Part of a small language model's weights: 12 layers.
MLP neurons of a small language model. Each row is named by its layer, matrix (up: input weights; down: output weights) and neuron, and shows model dimensions 16-111. Each number is 500 + 40 x the weight over its row's rms, rounded and kept within 0 to 999. Numbers have three digits each.
Before each neuron's rows, "fires on" lists the tokens most often at its 100 highest values on Wikipedia text that the model never trained on.

fires on: "h", "land", " under", "ath", "it", " and"
L7.up1020:513581497504470541573535482524522484476511544446508438528530497475615478467501538552544485503523488545571494546491591508467476545481506530521496473437499464552458488469464526472561451486519576526488472525533524523477554563441511480444503534419449464524516600537485542471476487478522502506
L7.down1020:521343513464548465490486519499477551567511475484525561421544552579523448509472540483502404521430449502540519509509464506450504551532486540528468535476447498444474471495478535520460481520535516529493463401524434496502430438556479474452525498541490547414479444511531509521530513481527468473

fires on: ".", "v", " —", "us", "ec"
L8.up792:479506496518476536530465479496462501468510527422518520555541505577515518490487518409498561472499469495514492474497471412516498440418466439515465429487528401496465476513498487474546532561485517594522513546481556560445442461471475490448430535472433540506474458488456584513521503512514508556
L8.down792:465512485467559485483503537551517559549487516492556468470457509448508558494535437508484510574498488538445543496539536587553492463559490545446524576522497509556539509535541508505493461464545453446458542354467497476477560467467521505534419504496578516435585396558522561567537489539530520491

fires on: " ", "it"
L9.up665:469532506476480506559507463504500532529434497513467513516606496530436482508498451443496490570441488547491514520488535498524529573471502489486467448479505490543420521517490492495490444532491474480606489505526436452502511479487508456503440504518460474457509482453504445488512524541475515471
L9.down665:562471559548491434536431534478490505481471530506538489487469516488504509546543513500525583486548488464557521459546495504438504571564490548505541467536505490472485521483475493483510527497480487523406450492517584467495530533531522566526530520509514432483538482425530505571491480505532493523

fires on: " represent", " return", " kill", " can", " allow", " support"
L5.up782:443495465521508500446491552501508479525507511471496488425483496506491498446540535520534543478466574490495498537539520456489530439558521443537580497474537498584521549535403490479439619472508505563446514461469443380446500502453537541452494522495475470465450515556445490517534501565497468508
L5.down782:539507509507467500508500453475511548478484489519536470593559508492530496551476467498474438530540408506478455486465487535531467546457471537488414489488450524451451442481621500539555396496487489468532498516520532600520547491559488430549472483497507543493507481503492529507467467482519541541

fires on: "ar", "old", "ad", "un", " are"
L8.up27:551509501471458475422506542452498448467465485560542514474529508483519574525509510499489405514480486471430484464464545483518478478513524597519514499471447420520518480535395530519536530477585417530499506441486503492452465491553491513501495503495586459487488485493515521543538473528556610502
L8.down27:487442471538556470508481479489493527449494520483488425494460479512553524501499538495492546480587542553450488461546550540520552558438503470524480549554529516493488561450623511513572533464511570447557516528521507423465537447485548521511531561490429501525469472453508498508495509471434444509

fires on: " return", "ield", " represent", "pis", "ach", "augh"
L4.up586:425487437457440433503480497474477440490500500499509510523481449467502436491510530499559496551524517487466519515493511448488538515423510408484516515528534545571519542490430518491487595492507510457551531463484444487448468502503586514426515509436466517525482469541541426455515529540545536535
L4.down586:564513519547562571502530519515527572497492512469508469504531560504515555520481456483467500443492485506522464509518500535527475492582488583520503498453470441468484478484522507499489423530532463580444499523511577508518546500508410468557458474546558487448501527470405551546489484484490471470

fires on: "ates", "lished", " port", "chn", "stem", "mer"
L4.up469:416490464495432498475526401451504502563484504447446541536568440392431519458486539494547476496503481424572459518530495409493507523507490511441542443463488516482499497481450519462486495580516525530532473534445536518519471516373539517511494567511521478476496462473491447446540505474473556498
L4.down469:588534457485514491529450621532516504450475489559530437460485539619521483570495441521467500520476510542469552484487499553554503452478517485573424537555521498553475513505490477508524496428469462505518521370490489479486481482614500475516518459487476553524497525527550523553430470529542470490

fires on: "%", " on", " On", " commun", " after", "te"
L5.up938:534554469536560413514492530490573475546499451498516469509595557519525516510520481543589529465500448456524467459534569551536521450485530468499522510439495437428492503479437509489473522475507453526477410549490529494531492517495556538488588547507505490535497471565481532526500535562459538503
L5.down938:496467513515484616553487538478508540463481514432480504474443449481459548471463464443446496482506513595501442565429462445519514495480469491486493468464490549471539526514531478508474414546498519544590620468521539557502497480470478448509404516467443472462533484471431512496515416460542461566

fires on: "e", "b", "n", "w", "ra", "ord"
L9.up489:485475491489523450593509516459495536510434503524491519504530492516456454460525434482490481508496484459461537491469486538551511458488443505475562422484544430497478567541530504511528536495496497518561494499442498423515461534474530537477521576529489575469523530512475595449529474558551477482
L9.down489:598470517419481446485524522597520478491502557500528511568441490453510553528524481536467491422538452511527528530479453493486458534474512553499561544498469477527489384430634579498499502549427449560538483512485513518447568496533431480440510497450495532510443404467502519530457543488489526475

fires on: "t", "ve", "el", " Roy", " App", "ort"
L7.up717:474520568490509532522467451451427550541465545511486489426567501592425506476482426532440516541520459514576482478499531480534534531389521532450431421490452491473514515516519492488487478483450544504567520485486570475436557492425552452548481482523551550449534497492488474511537522541404497513
L7.down717:476538478536476471506555599520527514488548545448500459530397522484454469535489494492540484434504549551427485512522500504490497438515538443563505503514520511529428508499492469523493503537456466507500568593521458512560433498561510545453542528558463474578431492378602527450496478482567536459

fires on: " per", "st", "7", "est", " (1"
L8.up133:523574465490494455484502517501400511571506560431618454465619545575402436516524544525538490510463557461463555579488533465489543498498510497475444494485455421535513491551464473541515505550520484483461489502487585457473505567478522467476512543499490491549531399500505493479573422506543482482
L8.down133:548443525497495502461483468507582516436524493527399599533481473478565572468529483459489588433498473472518534469482501577458579485509530459501509500537507509459448483459558520507531490457512505532558512480547489479500529467550522505541470492493512467423503528445610542492482587484467488558

fires on: "c", " is", "sh", " was", "ic", "y"
L7.up317:506444482488483504447479517452501489434548514525480493435554513536538466518503549476469460514539498520556422504503419463498568518461473417485437473476520491533501486472436519510467539539530536475474519517438542458460534539497536479503532565482518480466480515580480468464495500460499410509
L7.down317:497550510467427539431566484529519527547477471455525491520488518503482569493542499587533486429509450480392517455385523525527493504484426516492520503582450522512434503528519514486561515450544531474439504489568526546551511483438422551486531517444481552476521450568562506566541501508548491495

fires on: "ol", "ican", "en", "qu", "A", "resent"
L7.up593:570530435518483547515500466531424421504449558451537554550556492500514519491502526510516499523581509411580419547441450534477429500522491450468454431465543558509551459480499514516510531583550482518483502478467564419520518520490559430481501476521511586515475503488477506542398471517507515534
L7.down593:493526525500524465497458447519574525483449394517537380487469446527540540539524464502514592531424496574456538497486549497536505438476548466563462486495436512494487516457547470496515535464506486460514490510493530516423436442526471568501541459488511496519482527519497496550539467464499505539

fires on: " that", " which", " W", " Th", "est"
L9.up740:550568504530540500520520499520410555507508538556515528509453553531490481494487523440539562512558532454455512589460489492495528486447421526504494464525496415557499425587507477596517545519466483504525505434533561495444478463492450426478505403553486433465538446524483512509453543490434538502
L9.down740:487506513480528440493442498493515474472518487519489525477463481472487437506534494516505501532520452407455483482466394448508486453528517546507520527520468545503476471467532518502559523530305523494488508555482528521488485468492491494418548545559555533555533546486735472471488492523495502512

fires on: "L", "vent", "ings", "D", "port", "day"
L4.up307:472515507550514436524507538467531431501503471469448479507521498457459565499514505546537564547505511433512560513437538467483552477442491423502459474544510503554516484471527446520486540532567386483546451523475494496582573524525523486531448553473457458497474522450472525480574543559425538536
L4.down307:467491483446473545496499479489469563528518492542538506490492479539546435523445456482499458466495480559490464520539438543496438513533495592515496476426471482437434523543458548430515503483512630504440535481552549496419421522465489530491529464533556554503542443507443503516442480483592492486

fires on: "im", "es", "end", "om", "ab"
L8.up270:475491511482406534463477528444486485438527556476460433514522474590548530541447522488535457464494526487506462474405577459405475451525438430490419475431506502523450451439498532549472485471600547513513480550489541482471458475498443429535457473459518503505484497522485519419510462544487556532
L8.down270:558535521532515496486554420607458483484413470503526532503536498433533504495531528536447465542529457476487506481565460527523530501523550516490493509569496519491504504560513487436589498431422442532490536448463400487551556490460590495432496530484478498486517515548560500558497558469557523534

fires on: "ther", " years", "ople", "ions", "otes"
L4.up449:463522524470545435417521463457510547547492501475527444545531495479522557484462437528540509536545417486491494448426591520473592508455536543529560503457535518536486539463402482546490524511468453530457501481542480574502478582502508487523548529480486462496498446483477493551542480542536525478
L4.down449:554500517535475548555478529545489477445504525524480525480463475526490455480518584532441517498419525492507492520531429503531442494557437414481441494531512459424514490502598587428506476521550515530558505502501516403492497426473499528493443487507534518507482536535525531444455549467447464528

fires on: " Record", "ston", "cl", " Phil", " C"
L4.up853:475564500521597477495544437443404569563502507517564487565522511522509467536464492521483454511552541470486505590477522469554473499509527489443461489403539482518515485548518587507563492474537476498554501575575518554528502434496537513458474481406481473440499456509475441506561506468550441483
L4.down853:529434498475388535508480588557562475451489532494444518470498476483499544471534481477477557489471482493517455401501468542459521492516448499534522474591505496524461521440463453469487508503471539516492478438405491427475498590457466464525541519592521506531505563483547554521470512568470574529

fires on: "ied", "ates", "chn", "rough", " women", "ordin"
L4.up776:444503472474520522468450488451422586498477546495487495550583454479460505511562475550490468543508535444438486426452503505492460513564472456517507509561447516534507484510544528507496520539500557489456406466535500517489525520410531571527505565459479546456494477554544484481513529546515590484
L4.down776:554499495517441466487515497591606447500510461508542506436425542502516517494472500473522513497469489577525520571536519496526565502429472553470470517439527489524480538484449495482531470452518439507557578483497508480525490482612451439473489423531479479554500524459446522528476463500494398536

fires on: "a", "n", "p", "il", "ru", "ord"
L8.up7:468507441533469531493514513377441505497524481523523476473551474484482497607547481479465474496471468494452552507542482463585585407534525518476564470544476475516431530509480459475561543488553569516577526494459526508516431539461505486440499583510437534530455482502413559474536544539478467474
L8.down7:555533479466460477467509506569517525573436552475560424471530563459452468451495515475491498470460507565507569496496449439502495481492517511495488499527475486506514523508520547449482570555504424432495466478469526573500457519553515505487512461454512608458533529514551482516500459523570457516

fires on: "ok", " ele", " larg", "reg", "aim"
L4.up132:430582467512529537484524552503520514509430535565540422473506504530450420513485566514440478516505516525548527540496531444494467479468456471479476493495514553427547484572481533454470553512524534513465570484522417460467581561474539459531467460540534479438473513532498543504523498501538501514
L4.down132:564480522518507472533506458487456501526525475467454527552495509443536569494514420511557552519496474446445477462512457502522519498534555517508526521529504440577450505435540521513529411490496446483555455542541595512505411468502487565462521502454453525550474493487427496470493490505446498495

fires on: "ver", "el", "ic", "ac", "ix", "ir"
L8.up971:458560432556481528507434501529524511463510512521460418486482521515470497450488547493470507572490451495495482491481571532556461488511422509536484442521467502458436500441428609490458548538593521503500572524555599525456508507505504472479445555460511488514511417487482501471548504530510510565
L8.down971:467493511381505549539484468533478502510513580453577493492518438480575485562521406548516465491507451556498583491489479463451507522528569497523501530563544503509465522453572551426492493513486476520525505584487496491459482413541509486564557478517445521508541403504536471471473569516464513530

fires on: "al", "el", "inal", "it", "l"
L8.up569:472543456461536520546523441545514492451500446527476406491502477520469455476478513530464460548496476525529477521553558457584497503483497536455456443454509510549450509472541479487509501478549447550546552468484425507429485458524553435531413537548394490545508540471489486416463492493470474518
L8.down569:528501540500484475448506508442461533473506561484522494556509510537478599534553534468526523513506493529473485484488466559476497488570482548527528508551491460471525537494464530505503537551505513503515461495507557441555460577427385478492524483511537481442532500566473492500526514508582536520

fires on: "v", "n", "ff", "d", "b"
L7.up529:440493470523483504503459544460475553502546544481487485467438545523444504458534582476501467566528485515515549514473480505488521471581460514567480425521514416514500564582451526556525512564554550504482493494513590478388503603472553490490467539513507565530508539485515475485543511525506482483
L7.down529:563498527448414485420510500558484524467491460521562516561505490477537466522411384541488498431525453488452491546493484494528478477503538499529507575410532470478544480450499462450544486457567478500495524518471497536573481482565460548462520477458490570482489463493479519481471510564519461477

fires on: "ene", " Geor", " Gl", "form", " building", " information"
L5.up375:519557558527486486489488530553492489509520534482449451516446498501456484502476461499541514574486435474499471443546528494531477489499514507534532475476418506444569561499468484441535487483498387588484576501500422513453454534428458542486538491514516548518436466471438548529523448488496462547
L5.down375:494456484469511496496502488466512499486482451536537570510545485509535521455525495490467532448523532538490524550474471499486567509475504485477483516493593484540413476490526496533458497554448574474521430491479562476556522476561564459513454543460471461512556533534610483506481576497502540457

fires on: "it", "ar", "s", "al", "un", "up"
L7.up882:453461504534526437382560566467503491456441477528529505490500449404476465524547522590483528498403418456426499452507570506478440520553472515530528504556386469512517495516473552469482486540477538545459487512505405442524436478507549456518457483509515461493477474559450462494517522528527547535
L7.down882:570551475521492495557480446490560475500540511460511522497494499604511440443454516433489497566505625499493485485530445489499484539479490466549466507530505485515433568467476409518523519419490458438492487528523527526493520519560492472559532529393424574505522463530450518546534535472454476462

fires on: "at", " exp", "L", "t", " exper", "ron"
L7.up939:439445534555540476483453491506524480500479403436487481389477482570503540539560516520489455537529483565553454481553450464521525496471529537486491493505458476567508491453546456450490523464475553480536474487506494542521469440467537476482522435458534468527514510451458535549490529503498510522
L7.down939:567538553389422501475526525512507510481524541555514566497458519492517502452480511474506490494479453408404553465399524541506493472471511489542516505469486513496496533482477514446538473481472502540492469516508550498520437591570516485481479532536466486447502548574612476476547520500578487484